{"n_layer": 8, "d_model": 576, "n_head": 9, "n_kv_head": 9, "head_dim": 64, "d_mlp": 2048, "vocab_size": 16384, "activation": "swiglu", "norm": "rmsnorm", "norm_place": "pre", "norm_eps": 1e-05, "positions": "rope", "rope_base": 39100.0, "rope_fraction": 1.0, "qk_norm": false, "attn_scale": 0.125, "bias": "none", "tie_embeddings": false, "parallel_block": false, "init": "orth", "init_std_qkv": 0.0296, "init_std_o": 0.0, "init_std_up": 0.0296, "init_std_down": 0.0, "optimizer": "muon_variant", "lr": 0.0122, "lr_mult_o": 1.61, "beta1": 0.93, "lr_head": 0.00834, "grad_clip": 1.0, "warmup_steps": 200, "schedule": "cos", "final_lr_fraction": 0.1, "batch_tokens": 131072, "seq_len": 512, "doc_mask": false, "train_tokens": 611900000, "steps": 4669, "dataset": "wikipedia_en"}
MLP neurons of a small language model. Each row is named by its layer, matrix (gate and up: input weights) and neuron, and shows model dimensions 256-319. Each number is 128 + 24 x the weight over its row's rms, rounded and kept within 0 to 255. A neuron's up and down rows have the sign that makes its largest values positive.
After each neuron's rows is what it responds to, as a language model described it from the Wikipedia text at the highest values.

L2.gate1841 [121 113 136  87 118 117 149 118 127 136 129 132  99 129  96 164  98 121 109 126 122 131 120 148 144 123  95 119 130 120 138 111 124 117 119 154 149 157 126 185 104 124 158 123 146 162 143 141 115 139 114 169 160 150 120 162 124 158 122 153 130  59 117 119]
L2.up1841 [117 140 173  86 120 146 110 129 142 123 109 130 152 142 174 128 129 127 119 123 126 129 108 127 113  95 132 139  71 103 164 118 111 141 133 156 156 179 129 106 100 127 135 152 150 160 144 137 153 122 145 133 173 143 152 120 188 148  96 116  98  93  96 169]
Responds to: Coordinating conjunction "and". Fires on the conjunction "and" (also "&", "or") joining two nouns, verbs or clauses, e.g. install and maintain, Rock & Roll, resources and staff.

L3.gate1307 [127 149 138  81  92 136 146 103 120 141 149 141 156 107 107 150 125 162 110 177  77 131 108 133 146 158 152 112  84 121 153  68 129 129  96 169 152 107  89 120 149 106 135 109 133 100 157 130 149 141 115 130 120 151 119 128 165 118 158  86 119 101 142  87]
L3.up1307 [140 164 132 130 108 133 110 130  94 102 147 145 150 169 131 146  90 138 103 143 101 116 133 121 108 147 136  89 145  97 108  85 135 106  91 151 115 122 122 121 109 137 120 135 139 136 101 138 134 129 105 122 132  98 106 125 128  98 153 137 147 157 126 121]
Responds to: Post-capital name fragments. The word piece right after a split-off capital letter in proper names, mostly Chinese or Korean names in lists or tables, e.g., L-in, D-ing, Zh-ou, L-im.

L3.gate1852 [162 123 118 132 138 125 112 115 135 159 133 174 116 141 160 126 138 135 102 111 130 118 144 125 150 124 150 118 111 127 161 102 140 142 142 128 157 137 125 154  97 134 117 123 120 149 125 120 132 100 134 161 136 141 182 142 142  80 144 128 155 129 119 103]
L3.up1852 [147 133 101 140 131 147 119 117 115 166 127 160  94 116 155 114 123 160 108 138 102  94 133 121 126 161 173 113 132 126 168 126 121 149  97 106 135 144 117 138 112 103 133 199 175 140 143 123 108 105 167 124 120 119 148 124 165  95 124 145 137  97  99 159]
Responds to: Ends of time phrases. Fires on the token that completes a temporal phrase, mostly a year's final digit after "In" or "On", e.g. "In 1847", "1969,", "afterwards".

L2.gate10 [135 151 158 146 110 145  90 177 133 128 139 153  96 133 123 156 142 126 179  92 112  78  95  92 123 109 159  87 100  97 108  84 121 132 125 129 123 138 125 115 143 113 123 181 142 139 163  73 111 162 125 140 116 145 110 110 126 118 136 153 125 139 144 106]
L2.up10 [126  81 121 131 114 144 154 142 134 107 129  98 115  80 148 106 170 176 180 111  92 143 119  98 145 141 126  76 161 132 134 123 137 112 138  91 121 153 139 112  96 153 165 112 135 147  92  75 152 145  88  82 145  81 159 149 121 108  93 177 155  99 153 122]
Responds to: Name-final word pieces. Final subword pieces completing a multi-token proper name, usually a person or place, such as McLar-ty, Mar-tha, Bel-ize, Car-son.

L2.gate1659 [110  82 127 120 145 155 109 163 141 144 146 145  99 103 142 101 134 140 161 101  70 115 100 157 135 147 109 115 119 171 137 150 122 143 176 138 125 114 115 125 130  92 121 182 143 157 138 122 137 133 136 152 152 139 129  95 126 146 182 131  87 146 123 149]
L2.up1659 [135 114 127 126 160 130 180 102 111  96 127 141  81 141 140 124 115 157 141  87 109 132 112 186 160 175 118 104  92 203 128 136  98 136 131  94 109 107 115 103 119 100 116 164 147 148 120 121 142 157 131 149 168 144 144 122 118 150 182  92 110 127 108 108]
Responds to: Clause-initial subject pronouns. Subject pronouns and existential there/it that open a clause before a verb, e.g. "there was", "it as", "I Love You"; also contraction pieces after an apostrophe ('re, 'm, 'd), often in song titles.

L5.gate118 [154 155 118 107 106 125 133 114 154 109 134 141 127 133 163 143 126 123 138 145 133 110 127 136 142 130 156 133 140 147 137 140 110 155 149 160 108 115 142 101 102 127 142 112 104 164 119  86 174 109 142  88 155 182 119  96 107 134 134 144 125  95 104 130]
L5.up118 [120 143 146  78 142 119 137 125 123 138 126 183 121 105 101 135 109 185 125 119 113 113 134 126 136 170 100 147 105  87 142 125 132 132 148 107 121 149 122 151 139 109 133 151 123 131 146 144 143 154 115 146 127 112 159 115 110 146 161  93 126 116 164 113]
Responds to: Inside parenthetical asides. Word pieces ending a number or name inside brackets, like the year digit in (born 1974, the % in (22.3%, or ft 1.

L5.gate1384 [100 127 110 125 101 113 111  98 102 130  95 125  85 108 103 137 139 151 173 112 103 118 138  84 108 165 167 153  96 130 162 105 135 124 118 134 156 146 129 130 118 102 141  96 122 142 153 162 146 140 140 122 125 125 148 114 123 104  86 182 157  95 168  78]
L5.up1384 [128 154 131 116 142 103 132 134 148 107 147 101 140 142 121 112 104 137 147 105  94 146 137  99 145 191 132 209 130 148 103 107 150 104 153 137 160 107 154 139 153 159 138 131 118 114 101  84 160 124 174  86 105 125 127 104 106 183  91 153 138 102 151 150]
Responds to: Word- and number-final pieces. Last subword piece finishing a split name, foreign word or number, usually just before a comma or period, such as Lup-a, Ceci Basti-da, 201-8.

L2.gate1206 [119 150 144 129 100 101 120 113 164 137 177 140 157 128  98 157 115 125 107  90 144  99 143 121 137 170 131 142  93 120 136  94 138 156 118 123 150 146 111 142 105 126 148 136 135 117 159 137 150 127 192 151 121 139 110 113 129 152 149 115 126  89 103  92]
L2.up1206 [124 130 146 127 122 135 183 113 133 131  99 130 109 146 108 146 138 163 166 145 122  93 139 114 102 138 133 156 114 150  80 194 129 125 139 129 149 134 153 116 173 137 127 190 172 120 126 103 117 130 141  98 181  90 105 169 124 109 136 113 111 112 106 154]
Responds to: Number ends before units. The final piece of a numeral or ordinal just before a unit or noun, e.g. "16.8% from", "(52 ft", "fifth in"; also infobox "- " bullets.

L5.gate379 [162  94 123 160 100 106  91 133 116 111 123 117 137 126 141 152 107 108 126  89 118 157 102 116 145  88 121 124 153 148 156 155 114 120 165 141 172 132 130 107 122 140 139 157 182 127 134 112 122 123 132 144 159 162 134 135 127 114 133 115 125  87 135 177]
L5.up379 [151 117 127 116 119 135 154 163 115  86 100 107 144 163 121 141 127 133 121 134 131 107 140 167 144 173 140 111 144  87 118 130 119 110 128 137 107 132 106 129 134 111 109 106 152 113 120 169  77 158  64 157 118 130 100 140 145 137 102 100  87 104 111 158]
Responds to: Start of quoted speech. Opening words of direct quotations in biographies and reviews, often the token right after an open quote, as in "I felt", "impaired", "You Killed"; weaker on scattered mid-sentence words.

L3.gate1073 [129 183 122 134 106 133 121 130  76 112 111 116  84 153 121 164  92 117 116 118 107  92 193 109 148 119 111 126 117 124  75 110 135 136 162 136 114 117  87 176 127 118 112  98 150  96 119 135 155  84  76 135 109 137 142  94 123 151 115  70  95 122 144 105]
L3.up1073 [129 145 157 153 163 110 122 129 154 150 132 130 105 130 136 132 122 148 117 117  75 114 111 122 128 110 103 147  96 130 155 134 115 105 150 108 129 104 160 121  94 125 127 135 141 175 105 126 117 112 117 138 101 101 181 125 126 129 132 164  80 138 129 120]
Responds to: Quote openings, word pieces. Two loose groups: opening quote marks and first words of quoted titles or speech (I, What's, Would), and mid-word pieces such as at in attested, sur in surprised, Ph in Ph.D.

L5.gate778 [ 83 106  79 144 145 125 107 147 154 113  92 127 135 132  83 137 116 171 133  87 134 137 143 114  97 124 147 141 128  91 107  97 141 113 138 125 135  95 175 110  75 126 135 122 116 156 148 194 129 151 107  74 125 124 169 110 106 152  83 103 143  64 170 104]
L5.up778 [115  53  87 118 137  76 130  82 115 145 156 185 134 186 114 144 125 117 168 109 180 116 117 130  99 165 158 122 106 118 149  85 170 107 155 152 136 132 153 159 107 119 147 140 153 139 145 149 126 121 121 106 124 113  88 133 129 117 103  92 119  99 141 149]
Responds to: Given-name token before surname. The last piece of a first name, or of a name's first part, just before a surname or second part, mostly in credits, tables and lists (Hal David, Libby Goldstein, Stuart Devlin, Harper-Collins).

L3.gate17 [114 169 145  83 142 136 137 148 156 134 131 130 183 111 100 159 150 132 117  87 114 147  85 115 156 195 157 107 111 182 162 136 160 127 154 112 122 146 158 148 129 131 134 145 148  99 130 117  60 153 121 101 134 125 133 138 122 130 117 117 159  95 133 164]
L3.up17 [109 141 120 137 136 167 159 154 124  87 163  95 123 176 138 154 159 125 109 107 168 131 103 148 101  98 169 137 107 148 120 155 107 125 138 136 147 125 113 139 117  95 143 111 125 117 108 114 151 132 114 141 163 137  93 119  98 111 111 112 145 109 133 122]
Responds to: Coordinators after first conjunct. Fires on "and", commas, "or", and linking prepositions that follow a noun or verb and await its pair, e.g. "redesign and", "guitar,", "Joint and".

L3.gate456 [ 63 137 103 138 133  78  92  93 120 141 111 110  77  98  76 129 127 145 177  93  85 149 122 115 128 162 104 135 117 120 142  42 115 109 126 136 118 148 124 146  91 110 111  92 115 150 127 150 156 105 148 118 125 160 129 116 119 146 128 108 150 168 145 149]
L3.up456 [ 93 115 133 119 139 101 140 124 136  91  72 117 133 129 128 129 132 163 149  74  89 110 182 146 134 158  92 121  80 165 118  86 117  93 157 124 130 117 188 131 125 122 148  91 134  98 143 171 140 101 117 113  65 149  81 115 125 125 102 155 126 152 112 117]
Responds to: Word-final name pieces. Last subword piece of a split word, often a name ending in a vowel, just before a comma, period, hyphen or line break in lists and tables (Križišč-e, Daph-ne, Repris-e).

L2.gate1225 [130 148 123 118 145 103 128 132 138 131 109 104 149 115 116 157 144 163 180 138 112 133 143 104 106 123 153 117  88 154 127  83 184 113 152 168 107 121 105 118 139 121 125 119 110 143 144  82 151 138 188 152 112 135 121 103 154 149 116 122 106 140 103 101]
L2.up1225 [151 131 143 113 156 106 133 130 138 111 131 149 166 125 124 150 137 154 170 117 116 122 138  79  91 117 122 151 136 120 108 115 173 107 170 150 159 128 134  90 101 145 156 132 117 150 124 114 141 137 175 126 129 153 115 118 138 177 164 150 149 126 113 139]
Responds to: Plural word endings. Plural suffix tokens (s, es, ers, ves) ending a noun split into pieces, usually before a comma or period, e.g. explosi-ves, wol-ves, Pad-res.

L5.gate257 [102 131  86 140 136 142 108 131 123 142 119 123 112 100 116 128 113 122 158 149 143  88 137 130  62 124 142 110 189 140  99 172 165 108 159  94 137 137 104 117 107 109 141 161 145 123 149 129  88 111 108 119 109 100 100 111 141 114 111  89 121 104 144 100]
L5.up257 [143 106 127 121 124  98 147 122 159 107  83 135  96 145 118 102 175 127 101 102 147 158 161 127 120 145 100 144 109 129 143  94 136 110 160 129 144 170 117 126 176 127 134 106  75 143 156 121 149 128 107 126 122 112 121 117  93 119 109 112 163 117 138 172]
Responds to: Additive connectives and appositives. Mid-sentence words that extend a list or describe an entity, such as and, or, as well as, such as, and role words like co-founder, famous, assistant.

L5.gate73 [113  87 104 133  80 145 118  95 155 122 167 115 170 112 118 130 108 141 130 122 146 123 161 157 178 115 107 161  96 119 125  89 117 106 155 135 134 130 114 159 170 120 173 129 124 136 137 129 153 129 157 130 161 115 105 162 107 100 147 136 126 199  96 100]
L5.up73 [ 98  86 125  99 146 132  93 134 161 134 157  97 122 121 126 123 104 156 130 110 112 110 154 161 135 138 109 177 115 177 144 128 114 119 157 127 151 137 107 104 168 107 165 143 113 156 113 170 167 153 118 120 137 147 151 140 124 120 139 146 117 217 133 114]
Responds to: Structural tokens in entries. Fires on "is" after a bold title and birth date in article openings, table pipes and numbers, and mid-word pieces of foreign names (Chrostowski, Trinayaneshvara).

L2.gate1633 [106 115 140 160 129 138 133 114 146 146 162 112 140 167 122 136 128 169 155 109 127 132 113 122 171 157 124 108 141 133 146 110 141 111  94 137 108 135 143 140 137 163  97 100  92 111 146  88 107  94 115 152 129 114 134 111 149 140 147 103 136 100 128 139]
L2.up1633 [159 157 100 109 137 150 124  74  81 105 173  98 126 103 161 131  98  98 148  92 156 132 159 139 184 148  57 182 118 125  80 112 139 109 141  85 147  82 109 167 145 118 150 123 147 163 126  95 121  93 123 123  92 163 128 143 167 144 145  99 153 118 116 107]
Responds to: Word-initial noun fragments. First sub-word piece of a multi-token word, usually a noun after an article or comma in ordinary prose, such as com(eback), ro(ster), j(ackals), fac(tions).

L3.gate1730 [133 177 127 196 144 163 159 134 125 132 128 145 142 136 107 153 161 164 117 191  86 124  97  99 124  84 121 105  90 167 132 137 157 152  95 171 169 123 121 145 160 133 136 116 124 172 150 133 154 130 124 131 146 121 172 112 117 162 144 135 105 147 135 130]
L3.up1730 [156 135 152 204 167 109 145 141 111 147 117 147 174 105 113 138 149 142 121 143 168 139  94 101 101  92 163 126 142 100  97 157 157 125  91 130 169 159  71 141 153 138 164 107 141 150 134 136 145 139 149 101 137 128 147 166 119  99 127 130 145 115 118 154]
Responds to: Units after numbers. Measurement units or abbreviations right after a number, such as m, metres, kg, hp, acre; also hyphens in compounds (second-round, co-workers) and final table-row pipes.

L3.gate303 [151  83 100  57 179 103 114 103 136 178 171 123 139 142 113 104 120 118  85 135 119  88 137 154 137 126 137 125 123  94 146 107 122 127 138 136 149 161 101 103 134 186 151 106 136 129 135 113 128 110 150  79 147 121 115 164  90  99 138  99 128 158 109 150]
L3.up303 [149  90 118  80 153 130 133 111 170 130 112 141  90 124  87 129  94 128 125 109 121  95 155 120 136  92 141 147 116 106 187 107 130 104 131 115 111 116 109 144 110 139 100 111 142 164 120 124 126 163 158 114 174 124 117 130 168 135 137 126 163 110 116 117]
Responds to: Completions after "in" phrases. Final digit of a year after "in 19x/20x" (in 1941, in 2012), plus closing words of set phrases like in order, in May, by deed poll.

L3.gate1663 [134 139 124 114 140 122 163  69 112  80 122 124 139 136 126 139 132 152 157 128  92 150 154 134  81 166  97  88 123 144 134  86 160 115 134  94 151 110 161 132  92 146 158 182 134 135 141 162 169 126 122  85 108 150 127 135 112 118 119 109 185 126 139 152]
L3.up1663 [128 135 136 103 155 149 166 117 164 120 129 115 121 136 113 115  91 107 157 107 123 135 120 140 136 151 123 103 131 127 147 125 140 125 165 169 143 111 177 136 153 147 140 146 130 155 145 159 170 130 129  86 118 132 114 134  98  93 111 142 140 119 133 159]
Responds to: First-name ending pieces. Final word piece of a person's given name just before the surname, as in Edi-th Tiempo, Maure-en McGovern, Cynth-ia McKinney.

L5.gate1241 [150 111 101 125 150 117 146 169 104  54 109 125 182 143  87 129 103 123 133 127 107 146 122 115 131 141 102 135  99 144 118 109 132  96 136  79  72 113 128  80 131  90 111 114 144 144  71 100 136 138 127 176 167 125 128 145 141  69  66 128 120 115 122 125]
L5.up1241 [116 158 136 118 116 120 160  96 155 181 169 149 113 112 119 100 107 117 148 133 138 150 116 132 113 139 151  97 149 184  85  93 129 132 118 165 168  97 135 136  74 153 152 105 141 122 146 126 152 107 106 119 122  94 103 133 119 125 156 171  99 164 113 126]
Responds to: Repeated multi-word name pieces. Fires on a middle or final piece of the first word of a multi-word name repeated from earlier, as in Logan Township, Oh Land, FC Twente.

L3.gate1117 [139 159 158 162 138 165  87 120 116  84 186 151 110 110 124 126 136 130 111 123 165 117 121 146 108 126 103  99 128 181 103 153 131 123 117 113 152 114 112 146 104 142 142 130 134 106 119 144 151 117 148 127 127 100 155  90 151 134 122 126 123 126  88 149]
L3.up1117 [ 91 131 136  81 126 127 168 145 132 128 152 130 120 116  98 122 153 111  98 128 141 102 113 135 123 132  96 125 138 145 107 149 130 161 121 138 133 145 146 113 145 139 164 145 124 117 106 109 168 136 146 108 108 112 110 118 122 112 146 111 157 123 157 132]
Responds to: Indefinite article "a". Mostly the article "a" after a verb or preposition mid-sentence (compiled a, conducted a, in a), plus thousands commas in numbers (400,000) and some word-piece fragments.

L3.gate81 [146 129 145 143 162  92 119 136 127 175 122 161  92 110  89 162 151 163 129 134 100  85 150 150 121 116 188 147  96 146 105 176 143 136 131 111  89 137 156  99 124 109  88 108 123 141 161 111 122 150 160 168 156 105 136 159 130 110 176 133 152 129 141 149]
L3.up81 [163  98 112 121 169 125  87 163  82 140 133 147 140 142  98  72 156 125 132 115 117 156 116  93  73 137 168 181 101 114 130 119 151 144 131  85 129 172 111 124 137 133  99 144 117 122 116 139 149 120 178  98 157 106 165 117 155 116 146 134 148 138  70  91]
Responds to: Opponent after match results. Prepositions or verbs just before a named opponent in sports results, such as lost to, against, knocked out by, beating; weaker on table cells.

L5.gate1960 [128 159 173  79 113 145  98 109 104  97 118  80 127  92  96 152 103 115 175 129 124 156 105 162 140 151 124 131 143  96 118 170 155 168 106 144 140 146 123 151 101 144 122 146 127 126 144 140 128 126 157 132 137 110 139 137 127 135 150 116 118 107 135 114]
L5.up1960 [146 146 118 135 115 138 113 107 151 138 141  61  95 124 143 132 134 102 148 102 134 163 134 104 133 153 110  80 124 104 120 160 152 112 125 154 176 131 104 145 182 133 150 110 116 148 138 166 165  81 153 180 154 143 130  86 126 145 151 118  88 159 106 117]
Responds to: Sports season results tables. Structural and function tokens in sports season articles, such as standings tables, schedules, and records: table pipes, newlines before tables, "to" in "Advance to".

L2.gate796 [143 118 122 180 171 101 115 118 142 136 188  81 129 104 125 148 153 110 153 116 130 154  80 144  96 115 146 168 102 126 115 123 133  98 116 113 107 109 125 135 150 126 126  83 119 141 111  82 142 124 145 135 145 141 110 138 131 125 123 129 143 116 152 118]
L2.up796 [168 110  94 175 155 108 147 133 128 153 170  63 113 105 123 157 150 107 140 117 158 180 114 154 157 138 122 138 107 111 118 143 165 109 118 119 110 108 121 132 140 164 155  96 126 149 104 102 145 108 119 117 151 178 120 148 107 139 109 126 141 107 162  95]
Responds to: Units after numbers. Unit words and abbreviations right after a number in measurements, such as mm, ft, m, feet, p, and kilotons; weaker on scattered unrelated words.

L3.gate976 [113 113 133 134 113 154 161 130 169 110  96 182 134 127  95 143 127 133 101 137 124 149 135 165 158 104 138 140 129 162  99 102  94 123 127 115 122 162 130  98 124 117 127 131 123 127 149 153  92 146 114 144 128 108 140 135 103 104 124 124 166 179 140 131]
L3.up976 [130 158 130 157  88 113 134 152 157 120 141 168 104 116 142 111 140  86 148 149  89 130 143 158 121 154 134 100 136 132 124 125 107 132 135 129 115 134 125 159  92 106 141 106 126 136 142 111 145 104 100 114  96 154 125 139 131 148 159 108 142 113 145 116]
Responds to: Start of new section/entry. First word-pieces of Wikipedia headings and table cells (Band, Competi, Uniforms), plus the lead verb is/was after a subject's dates.

L2.gate1958 [129 133 157 107 151 153  94 157 111 137 117 134 103 137 111 155 195 146  82 127 167 143 171 162 129 181 139  73 148 136 130  90 178 147  93 106 172 146 144 127 119 124 106 131 101 171 119 141 126  83 138 164 106 114 111 126 113 138 109 110 138  96 102 145]
L2.up1958 [115 183 171 133 118 136 141 139 138 132 130 181 152 132  93  92  94  94 154 125  90 137 123 139  96 160 126  71 172 117 152 138 110  92 125 172 126 120 186  90  73 143 110 118 111 136 138 161 154 133  92 113 146 117  81 101 125 172 139 141 142 118 129  98]
Responds to: Given-name endings. Final piece or whole of a person's first name just before the surname, often in cast lists, rosters and tables, e.g. Federic-o, Fab-io, John.

L5.gate1653 [124 119 100 118 180 127 130 120 116 130 147 129 110 112 120 106 101 115 151 123 111 157 114 118 122 168 110 105 107 116 111 132 141 137  91 137 145 132 105 113 125 135 174 117 103 126  82 121 135  86  50 148 147 113 126 116 100  91 152 122 117 118 115 104]
L5.up1653 [133 103  94 141 145 127 112 147 164 132 132 142 133  92 139 184 171  86 129 103  91 136 109 146 107 111 137 161 144 144 178 121 129 149 147 109 123 148 131 135 159 124 154 157 146 120 118 114 127 145 155  79 145 102 150 137 150  87  69 162 120  70 109  95]
Responds to: Mid-word subword fragments. Word-internal pieces in the middle of split words, in prose and table cells, e.g. dissatis-fac-tion, Su-om-en, Comp-let-ed, also bare table cells.

L5.gate131 [122 124 136 103  90 160 120 121 154 146 178 206 107 145 134 147 132 123 142 130 129 144  96 139 155 164 119 114 105 119 131 157 127 159  82 128 129 140 174 144 156 153 139 177 130 178 121 104  96 167 146 140 117 102 145  83 109 133 160  81 143  99 126 157]
L5.up131 [101 127 116 135  93 102 135 121 111 132 107 132 132 146 104 133 107 122 147 121 167 161 151 114 103 109 142 122 139 160 137  82 141 119 152 155 124 131 115  86 104 100 129 144 126  86 176 145 114 112 149 128  92  83 135 139 112 141 143 144 139  83 110 161]
Responds to: Attribute list continuations. Conjunctions and commas linking a second quality or cause after a first noun, often after "known for its" or "due to", e.g. "sharpness and", "fine detail,".

L2.gate842 [165 121 157  86 120 113 106 109 133 132 120 101  89 156  84 139  78  96  94 152 101 113 144 133 144 134 133 100 140 139 137 126 120 162 154 131 104 139 194 123 127 122 157 186  77 121 178  72  94 149 169 111 127 139 169 126 160  86 132 130 108 136 107 104]
L2.up842 [ 70 109 140 115 135 117 131 122 152 119 134 115 150 153 131  84 146 127 155 154 129 120 154 143 100 144 137 121 156 133 130 122 139 106 126 125 112 183 104 113 101 133 161 173 105 102 149 125 124 136 182 103 135 136 172 141 149  91 161  99 133 120 119 163]
Responds to: Second conjunct start. Words opening the second half of a coordination or qualification, right after "and", a comma, "but" or "rather": specifically, not, other, than.

L2.gate280 [103 123 112 152 146 143  87 122 109 119 134 125 116 111 104 142 128 113 134  99 150 156 138 108 133 191 112 119 119 146  88  77 164 125 158 160 120 146 153 115 116 129 131 111 118 152 125 133 149  69 177 128  98 143 179 124 151 126 107 100 136 141 104 115]
L2.up280 [ 98 105 142 149 113 180  84 140 129 123 145 149 120  97 123 145 145 125 167  90 156 146 119  92 115 174 119 135  70 134  95  64 150 136 138 160 130 119 165  78 103 144 119 106 121 160 110 134 166  97 163 128 114 148 173 106 198 157 162 129 139 115 118 116]
Responds to: Word-final "-a" endings. Final word-piece ending in "a" that completes a proper noun or foreign word, like Padua, Mantua, Tacoma, Lucca, alfalfa, often before a comma.

L5.gate52 [126 124 139 149 143 108 170 103 103 143 124 110 113 121 137 143 138 167  68 113 119 139 155 115 140 108 103 140 134 129 136  88 133 162 118 113 118  77 130 121 101 118  99 114 103 153 113 142 170 136 144 143 136  69 132 147 163 154 118 141 117 117 128 125]
L5.up52 [164 175 111 142 183 114 149 140 149 123 110 138  90 120 128 127 114 121  87 110 163 131 157 146 106 101 148 125  97 137 170 175 130 125 134 123 147 143 173 122 127 108 148 132  98 139 150 117 133 129 120 149 144 123 105 106 123 121 129 152 118 112 121 111]
Responds to: Unit after numbers. Unit or counted-noun tokens right after a number, often the final word piece: kilometers, ft, miles, seats, goals, kg, hectares.

L5.gate509 [130 138 104 173 114 128 139 150 111 146  90 155 119  99 155 131 137 143 163  94 110 142 117 115  93 141 135 131 196 172 142 137 119 141 139 158 114  90 128 114 128 157 169 141 134  91 118 125 117 150  98 144  87 126  83 162 113 154 140  90 109  78 161 188]
L5.up509 [125 104 127 139 124 130 143 155 143  99  99 116 124 106 133  97 171 157 120 137 149 146 158 126 182 113 170 136 126 117  80 152 134 154 130 149 144 116 109 110 115 144 154 101 134 170 133 150 154 161 158 104 121 124 151  93  99 140 145 147  99 116 170 106]
Responds to: Article opening a phrase. Mostly "a" (sometimes "the") after prepositions or verbs in narrative prose, as in "falls into a trap", "at a party"; also final pieces of plural nouns.

L3.gate338 [123 143 108 105 129 129 134 140 196 104 138 127 144 133 172  93 120 140 133 116 118 138 171 162 127 130  77 117 143 154 167 193 134  96 116 123  85 171 119 139 171 113 147 112 115 166 164 126  73  93 157 113 125 151 127 138 120 114  75 131 123 148 109 144]
L3.up338 [105  76 116 134 113 144 124 142 100 136  95 137  97 138 163 130 152 150 129 111 116 172  89 153 129 117 123 113 116 152 145 115 148 122 145 103 121 150 111 103 119 105 151 122 109 121 144 114 129 119 152 139 108 162 137  92 125 115 157 143 114 137 140 150]
Responds to: Additive or relational connectors. Prepositions and connectives that introduce a further item or what something hosts, such as home to, beside, in addition to, as well as, and, plus.

L2.gate392 [115  96 120 154 122 175 100 137 120 133 124 151 113 106 137 149 135 117 127 117 116 142 165 129 179 119  68 101  78 179 142 133 154 139  99 115 104 128 138 106  97 144 156 158 106 130 114 129 176 121 154 121 188 148 131 115 125  96 131 136 145 141 145 134]
L2.up392 [126  95 153 175 117 181 128 110 159 114  94 152 146 158  92 150  78  96 130 117 161 113  87 140 169 122 100 135 142 170 114 128 120 146 126 112 117 125 116 121 144 144 124 151  92  89 163 181 151 122 153 129 114 103 129 131 124 152 181 127 103 131 153 108]
Responds to: Article-opening "is" verbs. Fires on the verb "is"/"was" right after an article's subject name in Wikipedia lead sentences ("X is a song…", "is an American…"), plus section starts.

L5.gate1838 [146 182  96 106 155  97 144 115 144 109  96  98 144 112 133 155 102 142  85 136 167 106 145 125 149 130 137 139 101 107 144  91 127 159 154 189 148 146 110 132  97 109 150 151 115 110 143  94 144 116 137 143 137  91 148 139 147  99 120 130  88 126  98 108]
L5.up1838 [113 149 121 161 128  90 122 116  79 131 161 102 121 119 135 124 149 121 165 136 119 143 123 148 131 145 134 101 130 134 175 125 156 134 104  60 126 136  93 142 104 133 158 118 137  94 114 143 162 116 143 117 155 141 149 102 164 108  94 119 163 137 151 119]
Responds to: Date and number completions. Final digits of years, month names in dates, and issue or score numbers, such as 188-4, 28 September, no. 4, plus some mid-word name pieces.